config = dict(
    n_head=6,
    head_dim=32,
    positions='rope',
    tie_embeddings=False,
    init_std_qkv=0.0384,
    lr_mult_o=3.0,
    grad_clip=1.0,
    decay_fraction=0.853,
    seq_len=256,
    z_loss=0.0001,
    steps=11609,
    dataset='wikipedia_en',
)
MLP neurons of a small language model. Each row is named by its layer, matrix (gate and up: input weights; down: output weights) and neuron, and shows model dimensions 0-95. Each number is 500 + 50 x the weight over its row's rms, rounded and kept within 0 to 999. Numbers have three digits each. A neuron's up and down rows have the sign that makes its largest values positive.
After each neuron's rows, "fires on" lists the tokens most often at its 100 highest values on Wikipedia text that the model never trained on.

L2.gate417:401509562539469502542509491458534575415482432476493486491454527574418474502464615577462586381503404591491496522538429490570444505549460429487485497530473485403486546405495480378494497514485512421586501428501487513515531462603620511533546489513458495489451470457567463528504539482498555478
L2.up417:518561467521478456480454489497541500533529477449514483521433586526548437470532479577504572431437485505537511506575460566448476490407421441535545460546560611514533500513511447516410456469496522464414440532471352483552476455479572407533540482495445453435457442525602508465500593533479476452
L2.down417:552553516486515483551426484467437461428533556535485502440565400494443509450456478582471474586467507443435418503478538439433523517519525481467464499499510549516406514423421550579543530479458579504465489514423483497503532504555472548481484528461453436558471485521520572467518567495500537539
fires on: " and", "ing", "ate", " following", "gin", "an"

L2.gate245:436558518492491530440545359566490469564448395449468505510437582478538603574528451456549479518522479490469513506606465489456468502503495569480556501474518530502444478544522492519503445496510520427584489457470530461539553460561476443435519501507522567574515556556508501544482462547410372469
L2.up245:474593498447498476484506503510536551589433490376519532503481539519487587539471597509520398493519423477538520503543556492504445489502557414457530530499487496505465348626433491507429517455592543587465523552546542580576562509542467539516522497467467528608518543432486477521468494485430498494
L2.down245:464565438506467473578504389517542510494448526461536512501555429505418520462582540516526498499505538384528535532495456588523565481622557617461540418491527505460569553501528514486465450549453503528570503498476549527509498442467528476482523539585496578554482566587530450582545421528480525463
fires on: "b", " July", "C", "ep", " May", "E"

L2.gate497:466516479537424439425420465477526473518532475569527485524533510552492452465492530480556530457545496543504549516571573487439488482508536562492465587521538500518513562501512479479462482528573463572505471524506560513535577568531482544556494561456419421501496490502565546428568500614521422468
L2.up497:490493487587479528458645487488600539452447499402505451473457512498506565517465474557487464503475526511552493507503530473541476498560471560474573374483513462462492461504522505459521462558495518387477536513465494498444480460518566474549458536505514565491657557481604512493462489466443604513
L2.down497:461552507546480572456478481504502574493399457520395453495464501365513566389519597474446468459455495524578555482537553507496493592523556520443517467489553415515505472524508487470511455537479358482526448511516404483530545441492527452513454538443521523480632461553503526520546587497497500427
fires on: " inter", "ter", "on", "ont"

L2.gate638:549548543532535578440484525410511400527444508432464506462493513509454520503415502578500566580589522485449507441605434465493416486445490536521505446502595470550498464528513574517467460522562521477493491466573579492534504452528514422558515553415455553532577514536569495463611432517569465548
L2.up638:554576488539492475453553539545481483584513592526520541391476607530460500568500538535512547460538453528516484508583457474590485464454464477501516573447639577616540450417497512472514526508528575490464523439485407457597512520552509500532507486496468501498432389513534478577494525490492525404
L2.down638:587548438496483509510530445525378522507450538561481426392562576531661435558602487485480506507465454497410446413489452500508534479435464497533512568506554487466485542534539480506501526574546603519578476574464450472498546496509474507531586506490510557436505500598539477577473441497506532535
fires on: " on", " For", " to", "for", "or"

L2.gate640:513494536529462496510531556441537453509473416484511411475532472520536549400624443375412523452499559505493483404463545488448408439461507576445534523567457544558430494609446525420540513501542571534417470460426528548611472635513498584473477552509522492479472508496501491465489435568568541475
L2.up640:552449548484540532396504526498408458501389448490534558503484514471430548475506498468532449480472527553501523587469503491419523548469502558463528521523500555501509415566477466520490502495439545478453487533546556487559518482452381495541533427500515449504486459563429447579476576460537570531
L2.down640:509442544498463429490454476468347525529533446489510491488533428470490492520510550545514517466457493454448492482543522537489532471452594486568475472504474379434485502501510565577562449429468523435554528515542424476488494423469422505488523499424443453572520386474485504489462457515499516518
fires on: "at", "er", "iv", "om", "ace", "ar"

L2.gate481:597484558478477421507603520528547491426578496359560490604498635511461477468583522524473514525545543569480485547510534527401415492506437519509522486411458580508447446506542422434550478510588471476528487484530447549482558463475537456480458539603464507471431574504513564520432551515446475520
L2.up481:528474438435454489475471569589540529460538494519506476512563490424479466532574636494493497478486432473503533488456470478567580475520526527482488507643396553448549573464515474526473562496508442485523491523538567509431450539515483504507491507665487579464519446497541465553489578455501499471
L2.down481:545429511566498519519486510445559571466516486535529529562581300543538447525453518527493536505564459484463570492524491581515494682577490506543473457572490398555454494447454488556492519492439501578382543477509495557484482516517501525575479483470468507555506496483562543523499437431536547539
fires on: "gr", "ad", "oss", "s", "ud", " present"

L2.gate702:582476541484548512492516519602556555584514422528536570515454453510528545463422507474585511544548518526457410530492587500423530447520557498469579494478552528464481541524520514439520516451525530499527516498483519475555577433504581447482562604502445590572606521540499441381509570491457443549
L2.up702:506549518489549529543484560509554536492560470420551535564523499567521522483553573429453480494508541476498390508576504413427554409588471535547501481440448454504442450530513501522474481498497472389502505604491542513474531458445529412403550590417508522485575485552582500577399539453492386547
L2.down702:530435468451485503490521516460626470536580466400428579492410508481497562510530454527524542563554518441465491520492488529486493504461536514458577535576505516488498462498451575511496560505492482565566575586542544538499448423460484494462568391402390473535582497495579374517496411407489391553
fires on: " Rep", " estab", "ep", " rep", "ev"

L2.gate340:548440496525412519505512402484508583443552506511514420461427432474498498452478434485423446536542547464454534507506465474496528614494411521480506555551455420444437450471500511540513399467569404505480544605462518458580574445526580517430505476580531490552499484521565492542464531502521588463
L2.up340:544446422477424553365446509558556538462546493427483502461441462503443453434481484503541514478503480503520615542588505470487434468497554627530475485512488446459488514465494546558503466474537395571538538502420491491430557454577512595526532449516471538619491484447586398503551504485504464511
L2.down340:513538551465553534463439535402521478524483500463494437529552491491521542475490467465412486452603503505465451490507499460494454642531484381586581414606502515493473522452532459481565491576476498452517576453498477520573509480550529471429466522540419514559512429488522580541366497485540476426
fires on: "as", "-", "ip", "ap", "op"

L2.gate130:546525579530562454501554552405504443433461467540442408510504461608526574533476409445509463542588497538523495488485593384387539528510452512553491410587531513497501438519510452497458518511452563522523442448521541530456503481490500544509420479555529422600391515497573533490558573477565508605
L2.up130:507566520544536483560523575534488597493453490567490444554408477558501544471477536490584454517609452542558415506426519499443575523490440577496520481612488481529514430456488444455521488507416640498541474492457467488547520434473508561490464453547476446550452387507485537484554541494463486569
L2.down130:623504459575535531479520449606460507504556433545442476509477519501524512470464504514512532419482424504569446547458513531478597468472479439564445527520544548560511468517622458505529476547569583481604475491464568456560419529477492524405482449480560512550519554468572523447497575458516366496
fires on: "ar", "ak", "et", "a", "an", "m"

L2.gate301:526420437486534464510537482486485455495496614468538490497575463491560498467427505579474428488521387453491486530519547499463392544509527519503603524450521591474553462451449454479471529537541430443445513529433466493467540489562558461493427480491467492574473534489483468553473496553560395535
L2.up301:557419534578410468537569461414491446510579544501650462515560539447473435618492468504469508509513564454544470542530518502504534397477565437500439483545530451436433437434408518516453494474507591432396497621513460477543480486558495438525467467379522575459475574479519579483436511468456576558
L2.down301:546420489591526539470626475528533559429541506441549577549567468534507475537417535548493451546539481505483483575497597495488511546545443542573472563511534595473539496445515480447473466535569540413594453472554523586443484446544484520582518409445541565484487509467471404517428543561547461499
fires on: "ac", "ip", "sh", "ordin"

L2.gate108:548423500533489493558482540563479541583526430510510514510518479478522542501571409490421480429524483444452533420471596555504424576487497470525543536423431481490540521484544423551532439568538476457427490541486553532454555496496570448463551493544500539477516521535565594430542562535566526425
L2.up108:492436596595510437409390519508423460470369504460536591424477413505441551565493477485549487424466528495441558494501548505495481483547431442477602498490424478547540475572521487554510515501430452426422544524397468513566509419460510475499482500560445565554579487501443503451517445469589481491
L2.down108:450497454545554515485446533496543489541508501480520466440449549561463443514517453516432542559489495448473500513518472487484527571516418463450439583529513504521530482505486504597408451504470498606513417463456471539504573372503501449588535436493486502540557471461405512457542537533615524487
fires on: "op", "ap", "ic", "est", " top", "I"

L2.gate291:513458595473559525573530514500465512436504464561440472497530559543455544564532448538470579549520462534450507529508524520596513450494590575613469489621549446468537533533488496578458506537512499506556367518544579535524483509545517534581500508453518566519451509481588457522527428426467517542
L2.up291:416460387470539505558511516457433518547526578553492550594412560456518462520575567421495486564575471527450431410471560527547550532613514443469502605612540514496534416573524504496524487529533473515508533527501493503404561521400573507479437487367536507410477533527451558533493477509477441495
L2.down291:529433470571453515476519550470476512489492573522574495508486496492532469535476530465401518477576461456588467537502540533479521561541525508457523500529422496472468428523550450601463551607537470493528605474555571387442523519441481509464489410534491566463551463448488466574477388440473548624
fires on: "ig", "ang", "im"

L2.gate653:532505544442582441393610438470591577502554490487470485502501547485521382462537504575544525425380521563428560543503574543504452607506448463432551522460482425472438467497495461461444516565420400397493504471500491468483442539564542533541551524410537473489506388541482498481464578517530425425
L2.up653:508490539446496527461453503490494586472494514524552515454519522474522509450504444489482463612449494489555544584484493558390556485400485481462419532480472488496556427429505442470510545493493450438479478453491556581555485494557510543496512502495461510570436470391460512472478427409510389512
L2.down653:520489525493513486504526433495441502597447529556493491479412546418431512609484473598464473596467526423507588529559446535545551522463419493508464477583503513488474498407617578474511456640444453513566521476494453609560438481559502527498486524493466552437534474512540439567470352504508446576
fires on: " ne", "ug", "ce", "at", " occ"

L2.gate442:475527585534506527512533506553553466480582515568434466486492464501493599565477501459472603541494487423574433544535452488547579478475459522541484441467508581521461543535559468424490478422433485475553522552552401426465463486531464563553458518447486517458565492545505504501556440530569494553
L2.up442:588559492484441508459558458514534487521514474550513452481499529505585522453518513514530574478407468407428454469534539455525515619500580539518399570406547420491415488495559493451478534466480494491569475386462440492527472449576454513487558458563358475477563471449483481438539503621491532507
L2.down442:510475432586503491543461522546410483544545492568459495455612436547502490477500447493530575593396413456461474433593534492508460492424556460486556489480432522427554466517463519472454504465420443506651422460546567484395563472460448535509541564525441528533548533513458465465463486628452556559
fires on: " sign", " rem", "ign", "uman", "m", "ct"

L2.gate441:513489502482449487492482534518549496525533473534563469429402505508492540503492456547539431539420536496602576575400528516508521522569503567450488479433497486463553536611496620430394507417495523487523473603462434454515618464510475423585508463441564496516608445543537465405497492423449545591
L2.up441:568577403489589437472536553504514382465430464470501448440497537527512506459543537560423475577459477437454523516484469475402430420482593489485458547484511495425435521518468557462447639426485557498470493536439425519488496405505447415442403453500529472525566446558505507482516474475504498525
L2.down441:582529537427471602623538531445547462486480483463465514456467463464549556560581485523506536488584507504528424413496511499535523508553517555466466534560502524448456496606515516453519503541497454501431497521500519541596450522493550528477524497473543605525448523453440411477556605450542513422
fires on: " which", " sim", "re", "w", "um"

L2.gate63:526515556552507380493454462466570422420570441510442444537527501563491416660558491412435492491505549555480488431521513439424529484409485461448481537505454460490404469465533419530377437439555541465474407547510514465494571461508465578575516509498531473507604569458568454415507506452493598485
L2.up63:504470500553567481541500555398441467466498511467394466507487455521449510502537501510494454456532444473545515538423529404517513477538516528502440474435402512487398523485477548407474477522493532519473400467494479503492505520458473477588363497391629493473570556575566469460575434549513427501
L2.down63:533509401495542449503516513506413525505482602464478502494482490535508550454432407507442475595451460438491516491600502405478455455538547448474503440553432462479496515506438545429467517404493491525542475546459543417519536376515463461499456492537511487479469473547515444501452446476591571437
fires on: "im", "em", " sim", " program", "ham", "opul"

L2.gate319:541554514594526448479425412475508483569572405508491461438484498536522450557562479489507438416511516471434511434532488515588552428459480508635504505480481496490469502490541483458585496519487493507487460530551539439479508509505564486491457458529528503506393424513478480459522467508628518509
L2.up319:606460565468482574549444528585463563493524475441496495526479527573417507539491534509483447502458568526470603447491551586523521464460568511511490455465536423474520552520507549551540479427587547555539512475541477430557531513366478481372445461360493419558492469437491573579522424493564594591
L2.down319:482473524450497430558486459489548424516478514526438502523467488401564470477401421496515543499502483512467428568453493453535590478521557494452464425582543531546523469484364511585501474517480497535448485457408626537446512517497491533481516577571500525463486495513459604483521593494571472477
fires on: "w", "f", "end", "ge", "ham", "q"

L2.gate121:515509446580407492523563403603506434554513594438500510513566470462532486471449484501523507529592519516516446482500530556568487461512502440536529550539588403428535593535477467611458544518469601486410587458563543499584494446458545501477461519407533496543502522521463547404580498549452466502
L2.up121:456504497514453597563525416602530511549498493493518478479478491521533438494430493470547558513520515489467415442431481503522550402470467514556559476581470476426513521542506502606488558593498459443435573471458464437500429536519587521558579433496534491508507557501451605542465455447529441622
L2.down121:418573523514520524473521505512452463443548454474441587482544613498447541469439547472504501513515437493561627475448510555504525659548478480514519512483522516457451515478505532453572530608533559545521590572614472483574486517571503458484551467532463552488588524531527481460477516613577467568
fires on: " fl", " Fl", " direct", " produc", "ri"

L2.gate168:446468573486479463477378528485534471448453458459423524568494457443502528527517594480506554420582431442482390458514461517582533469482564516492439468550400493519457588541477458552457398547401502477412520498504505571407509365511516421465457484496522511471539532456405512464432575461590503489
L2.up168:521649521492423629477535574533463395423408376522496513499466486451509493426476462477489550416502480473479517511506537479448459558488527489493504563494438513512547505481537515474432486587494432529506482400537466527513504465484486493427401469518527516466386578548478479438512437535567564499
L2.down168:443516477571458425508607405425421588455488562494436439550516522579500518482535602462501410490463519455547462509560479553507502532480451510492503530533465524534419567532516483516507456506414451508566511426436556505453488449456462554466476510460463555423505464499580556460538541527547588451
fires on: "est", "ut", " pass", "ess", "cc", " un"

L2.gate667:553547465521458448469506464429592492478411491431628495571447511542508599480551545572467493552452408455470451464414500600470536432546457604592491490385457490510524473436512543542554451469542413564445512449468541553457465486528510529489580571551475508421584507478479461431555439468591485600
L2.up667:583505532459503446526478386470480530444541453435560497417537511507451510479578455431442502502482575498569561428470490584466439476454471547462510468448508649518446477441559553465513428445538511554478415499452521576505464547512544483484529522547498525456534461518508507508535561484449533451
L2.down667:528504453414455480486498632407496512445407554498617426547569500455508584547537486431439446520493507541508477449496514551413522496451542539521503409447496562455510491473548568519551411439485526528374529431460542538508515500605447573572523447512501525463531540460433440569505377589611455475
fires on: " =", " named", " Sen", "cc", "gin"

L2.gate403:566544419542520446582507475447522545520545530417499549445444440455497461493551519415492581482423557467545505494491546503573533500495538542465507513526528461460499519530487547344456526450603516513500410514436375496487510524487499448571549550550524527451489454460542494457458529536582457498
L2.up403:478482451482509515575451491480506489453544450520501475560571585533469470456460462466444509375487520471487525509480538546497517592502549500489442484501536587401399474408574513412462491512521473541509558502495460391493520462526529471528551477387433459452535586488469512526540538454543519501
L2.down403:559614463527512482498539463525526434422500566537393549413523444487515504562526479562527444436501501609480490504535560453520480497498458450507436504507479515501483549528492501476499397485494464503558509489485505473456513513540570473432383444567422499489551451502444467411480507478519584457
fires on: "im", "em", "ham", "ri", "in", "ult"

L2.gate189:523489555540430556472471469508463603502491451529537485496509507379534555483480640445501445513579465552469516455508462547477431600461552486364547492433437576487505540553419609501480571494588504542420472568554514463421411506505553497506558505498580402530490456505592489465526431415503539483
L2.up189:573491490523515525565560526561489512572499419495578511474534443538528551539519508572527418506454559494506480489452476455433425499459567487443575542460442383399494504504450527464511557452570524561419540529565462475515473458480431517509473535482563467440469442457557563468544467421448493565
L2.down189:467540473487488500487541522543498486462460544472571536384476423461500534450576594481452512498438492497551507566473534529540593522480491510459482536477452489562474484418484507480538541560522555505540480509484410474474465482375510440576561394386555467499424492472517442585523562490385507500
fires on: "act", "ot", "ist", " success", "cept", "ept"

L2.gate604:507477524558487486459438660445557532471493467493428515453559483504511504414510461437464509497531452494499505400567435486520489553516506477475507493531494492480563504497542435513571472466573445493552494471564549503458541470561568495443573567577439482586441476554509483408453604483403455517
L2.up604:438509507509641470402536444528555440525477456496500436500468536649406475505538474514544575382573445501506439486452529437621515528493390429533488463546587538576453500548517520538530483497551519522521532479498469460473496476470471450477545469464476477483519461501528442512466483538513510490
L2.down604:475494537484488482406507470430537545467452401468499487463473499542480499556533486539552507427462522456509440478546508446501494476520477520406592592548513532458474492407551507478565423456425499421546505497453481412453486472487561530447386504522450555562565456382511515448524492523486462513
fires on: "ru", "ous", "osp", " Je", " Alex", "eal"

L2.gate415:437561457547533501456541435556525481578535559592537490511521541522476507530448547505408448524489491476499421510527524445535411414484504479494491454459534624602400511486415453422438520516529475540491607473471458424521435359430559545472431416502599586505527434506452454536382511564427537533
L2.up415:452508532574543584448467458533466561620495498440552424519426481565435456501416486501386521462487530522538411453532524487534425529527497590532553477472471547507484483516496509460541596537559451445594448481620459496541463618572404512491560470507566422504462495369434465557476558509571549559
L2.down415:488462582466492449526494453472503505516379579605550489486514467422522416489518476436532530541480490607359465496473539508509524481467562455485524491515402499590494561493552461452477469529546555496488437538629499487560525560434531488382508493462432480497508433480499546526494523524531516500
fires on: " age", " T", "v", "ike", "g", "ve"

L2.gate115:460517579440481467479489507616478413430522464512570477537598547451454481478426465482517500495466564454480525505423558598448444483387484546545552496441420493496511486452507560593497495450382473519464522424516482513472538520512412420579502466509434592551461573472471516507511509566413551563
L2.up115:505468577468376480532501441436561476580535469487542488514519496434572553559488506516541538518505512367479487492463441459505499439469576413389485558515590553465578488572545570524499457534470495492534456537417529517524552490500507482505527528543529498539529554484469542447596487513479540570
L2.down115:535526556545529554467369437457501499470488483534588468541513615453477560540539546450562507533469484444498532571410416544566499495499541536460536448449436549457422573544550487488487478444541552522509477491450423495505516484530457473425492486474349493572457417425479493504346536451542438489
fires on: "ord", "oot", "ass", "um", "ther", " term"

L2.gate613:418581455556501510571433438467508525449400458577509515478531519432514477604485508490515401565502523507469586409560551500488498467540521510560489517419493487486478602496453472494379554434553459535481576452564501464651546487526508465514475525540447430488546482447542582424563464487446538512
L2.up613:578467524527603439484484518333539576519463511520464488457474555515537549555496471440478504478551420494454518501512416462543482515553371494503409440465535615467551556521535534553430444432586475507564494554394451486434461390452491502475471433389553461477435505516520481455539519537512508389
L2.down613:566517422481491493499488563480510446458498469448450491454493576493531520560463503457482517458554573540496494468505475540466547504415489406488494457500455544391575548532561425520486582378444437428355503528530498529497411396534496482427454455518411536556489515596538541523453536493429552515
fires on: "ia", "y", "i", "n", "om", "a"

L2.gate265:468594524519500575532416445482576518521490401544542517586472543324570558469517519435433443438478440499488509478563461520470437525440482426513532502483525434497484517497480545591486626475433467366411442549530460509531523569576523436503538514531521393563480470495554581552457527424574425471
L2.up265:547528519489491496462483610398518519580403437550530576500528530440503571400488558542515552567555410531526531510409469492500470576524549440429502541417545479473537459515526479524457605476477420515590497495584426488465483527518503528459562612585516439475428582489578510523496570395526572478
L2.down265:505537470552533458421469535545412529534453547428615517486589514557557576467509485509487513443528405426490431407510464530553553450521456387478458465523499544435514545540520544440570496435469500570398471503551417509485488509477579442584432536430562474560575509505487605485391449546479602475
fires on: "ary", "ens", "y", "ient", "arly"

L2.gate374:457469441514484465454542520496483442499428461471425521447500457497567453507506539385454491558532447557418456480427513499546566503540517506470536483438469418511510408571578566423460442540501638505363487396410535565541454457561448514418467561459503414482493449568513503530488502462500447485
L2.up374:465526569476538573449552446495467505512578479468612506538523446441554543560596472431546445480488546568498485464375512506523490509510553539505535601525542491494527518484500549532582492521587466452423512435442587419504545519470506482533552452441637498498515421460421513509474547526498539486
L2.down374:554528576522451560512565499470543535582583522481612477429507537517541476509483571496591499532459501423476445388519547527485491552608537505450517451499464530570512520476476486532526440487440523474443512497485547527547471527509405585479564547534513561509468458460454460503423521505455402537
fires on: " Mon", "un", " Pre", "n", "v", " Spec"

L2.gate493:496516527497595523430510461491513443497474445458473470482538449465558593478497518542508475542501489510464523529549422506456478600521539536507448500470563606515495386563567467471480434490509493466484560517474533537437487482480511497534531428520553465544544430515560506461477525492490564479
L2.up493:483513486532564470499509495560498556540473530378479466462455558518459602515460578482588482483477483470525609548540433508478426486501480591491429480471537593453531561534512507428531499555579490496544463519468569565453607602563586415464426501354521428432390555525469502509551499504551555510
L2.down493:590544499477547428541402480451466431439486545476532459449490493489455531473531530505536491506491423539527527554448572463507514485426573481512492642452458553490496510472531543391525548508492431509452483451492525585518512449570435549489550498481523437527536480476537573538463483517474489498
fires on: "at", "e", " pe", "i", "il", "ou"

L2.gate457:517527552522478546422507538390540599554463506511522487518492490438489536493508578605455535467536469530479502419501560436489439481524499494529538498398473619523466565426394493519509506528458517485534499583505483525472474428539508495536437524552413454534504530582430491583507473478527468598
L2.up457:520399437491460388518436513505530550552458439578492549513424586472506560477530418504514499516478442466511413492540490554543468531510426528486484503492441494519507529505401447518548453472454557505472487511563495460458486499540470524448534474532432461492530501613526530430470560468489409544
L2.down457:567467489440443563525619513515513568505458539534447430441387534447405535461509434547519526450461574433548608496517454533388514543431366547543474515504447483502515506453370488488495552393520500450511479556487498489549405492563472472462440498496502499469520538514506494531536487551493563386
fires on: " up", " back", " down", "ost", "ail"

L2.gate639:499562509467511445521507512483445539499586403543545567504473466497523407522432531469470387470481503505461528498475589583492498530534553575490557525547588560559525510536537569599457508465469485517409525463546459457509515561544447386496468496372594492431488501584486513524440509528526441528
L2.up639:520509556489585498509442552501466383543537454571535557490466448467451510375567447478446489551550450535462410589506501477620514470567378508456557477509548518471456618481453476485558554506523535619576539414507487570492533501535546607490476449518529438479520401480455560463557539437542479527
L2.down639:555563545515490493535539478524640455451490538483537497561540531563521459526472545441469458451402403523563548474476451478524464510493513543486457507522565499431456429502477514549492534526507395529470515575486604494519441482484488406482544429520520528486452385358554501453465512468515604511
fires on: "st", " st", "St", "k", " St", "se"

L2.gate183:527528475491460519580568528575503568530597429521515440525505496439410481517415571481523541542559473546492511531535510495578550440501507488479545519433471534498486453495499442510582498515397480518497441487437584503440473550459388541499470559503451509552482418416562581507469520564644525522
L2.up183:578460374427425491465497547508505490512580365630467606559441511486476504528483600520395495476469450571518456442514506507436481537546577453535547477487466601503590484528490603534439514541475477481512461524451512575553523467473555585457554562489461503496480523484545568428491572561533474466
L2.down183:554518543472563501558596538526469451546542517512473525418551534473530422538548518492526490621574446456486578520449466440506396483507466498535484524446499531460440536514524525539451521486518537512467498547392522430517527579521441553495496515437496522450558391531521515451486584557525519517
fires on: " reg", " profess", "fess", " offic", "pl", "per"

L2.gate81:562518554571477462500441550544581558513490438437542516491571455517584500518575498476502473455593516506563446495505509421479385445480476450518559553523472577499500539547477541570576469564455563468462491461424562548520547528504429490574608520517515477457544502451467480457537475576583487549
L2.up81:570454539536557478485499538548615473555508589436505483419514522483527506600501485526485430580525423485594394479612474465518497466512557468483574509514540497565549494471490565477519517472481481491385537497530478530603513517539445448479427511469518499420536511460519496468482530480553563461
L2.down81:533546526473586502534452516540406514503430510524437426414509488375520557547606464446498509464529573499537481485492534497524483559476439439438482476576400552453521525606514513497465526547580470490507490510434471489536444588515417529512565597576536546485554440501519479578509562507531481475
fires on: " The", "on", " Reg", "ter", "ang", "g"

L2.gate376:426399515529481457624425558448493536457544516503464443564561439490528510457494562464378505628496493501532516488467554468467494558585500575375565466499483651539535491470549555559540490433497442528566518518494514464491502591473540538546468548591439483487443457560580523498489538484579560530
L2.up376:519452583533505414497474555501533491450521581433511469515488542435490428532516552524497500468498487394515480498486444588504620562472490492497461539502488526469522511508579512480533401343442501441551457464493562579532447521519473476562494498489514472483561473405538523512460477394418505543
L2.down376:508485599435464491643508416451398453498551494424601616490483521505528446509544517471556552506453529485531368527469553494480534539529498531574513432436449496484520591439508548510503506444422538575496505617524504613448496493511514488527502438567566458459502493438491472490522493519496447522
fires on: "w", "ew", "ered", "und", "ild", "/"

L2.gate79:550558482550425497471539511503529514439522548561532505490540482548377456505535494550476515502564535413566458487517429565564494468593524381456479518487456595487407397465485479428549584494476505456428463572452594413487508484493531524579453426443424545523517452467530493530468466553533493552
L2.up79:594494521402501533458574447450478473402527485411485335519531549495596463475458490562508444520519526459500507534479534554463476488461509495504464396495456424482521567602461471473479485441557394461460502504427491464500555459523592491468511455379548517571508529497476532508528404561500462445
L2.down79:537504436416548448524484435499570450454497434400471505470622432437540543531472515499451583448511500406511504474523469474493529590549471431600448445521428572523518424579489531400496478507540430419496398551499555548428511491503477495488487453467517553517462606508549424511507512492480441540
fires on: " deb", "g", " leg", "B", "F"

L2.gate19:562430487464509521474538436494555509540543562563496529508499464543489511549527476421539564454506464513467536460510555451592522499479477563586555499513494487532411510522451503615512542554505438547476618424588542564532567399637498455474437448470450521518492456399494453512524451474436573529
L2.up19:540460450500505596442482521486420519492534509464458481506436473458529420446373515529526513493561577503581438552465525577538583511555508452572412501449470620542580441494523492590518443553513470529434544490527525505523526406533418501538434553431407468513535461477437534539583520512570548448
L2.down19:571534429450449439526522479521533512588535493516499474522435499466525528467516461462504515545485512557476476529511509459522630500552550519560573478454463394497497557417431491455598546516529406535477565523450443536542363402529470475404472491511460474456510511475522583488531520439447504429
fires on: " re", "oc", " pr", " arr", "av"

L2.gate423:432636546552458375449499455460401478596538559454441508551452549508431434479535549461453455414478460443577603566547440449475469524530444464475504493545477525564499508487510513433529400576506497431525438434492468477570513558531415509523552545534539530430557523399463553477498431571503453517
L2.up423:532412548538493469542443483516428523510434467424553443477461593540410617508523445536459519417541403514511450436538480482501441494514533517518482477538559531514469549443493471474424442524498485435560428517487468523446435496564540485433546557470518417448398513513457513615425534507539661540
L2.down423:470492555535430491387538449541482558597425550523483586529497556506507482497517459459543503606357454521456367505480480519547413517493508463536481511471413500448449582520485513497461621543470436524639481540534504513400528538469487544579458455492511452512494539504435529495528470512500461468
fires on: "ic", "ens", " for", " of", "ations"

L2.gate159:436417535450472522402541511534545468538535574559524525543506520461488490452477533540545524407545502535474458516512456392572490411387507556505532523503505566507527443487548529483426488548587476527515553435423537501458456590536589553551464416550437524544519524436481502462465478542493492373
L2.up159:440493466481457554537534560493571564523440543446490523452523507472487553492546457476455523488520497481450408444489496424577624555458496582482461481560501462505439431572491455474480461546481392499589508453414527508508457504639546507535507466455435534486509449441470506475556583468410438475
L2.down159:468504415582485508510460516428537514588455481455459545520557600490546554492505595417475585454550579485487399509452536540510550466495478499461510437502485438488430457498516435476467485529504483419601491497399511441416509535473394497514586408411495431470456539450496524483438527509539480494
fires on: "lo", "ico", "b", "ix", "and"

L2.gate498:617515504387427531421510488626543506447567514534573580430438476453463497529518469474414543533500502476478434494590517521559544527546575556487541489478496459459529545544544541486434547505518524561493588490508459489534405504451530592480580527455518466462477415413530594537552435466448609513
L2.up498:546480479443475405584485548508514521474559404540557523474533424507440493554517479493490554530539465470520446430458535534500482546469595583554482525483464496477444472486580519477519473507528462461534456439479464516493467423389470590455511520414609551536496503533526446461481560409440694643
L2.down498:491503558496469608436511517535407602539466620450600577471451514491558521518487544460432492454472458548528443514409678442511444508470487464565507559516526474446489475519487489525598512544413457536610544371464484610516527477494528651571471509513551486520464487473556479455456516542526533440
fires on: " X", " Jos", " Mar", "y", "ich", "l"

L2.gate430:494514551556458530398548561511583473487547530368547470578496476480508572424537508497461567528536575526530550403543589472507492437402478495563529451544481485494511479462518489462439538511480412513535444544446474452505546562416415413450424489560535484480477567438378441510482446458480461454
L2.up430:441465515450513473507474437555551393551532540432485494501506553656468551524575607528544465483544508468531420464475497494459532474535508542402599513556530458449534579468479509514464477493522550539474534577508573396479495498453440538559469494535533577563499547467462448452513522495518492496
L2.down430:602545434510494520492509447497598491514492561435576457551446515545429522431513503544496456540591501534535577444542556586533515527444595372537446503486526564500473441533579527533559463454507456521466527449544415481499471404483585477422414413366527469482500551492481471589488471477533581487
fires on: "on", "t", "j", "og", "le", "g"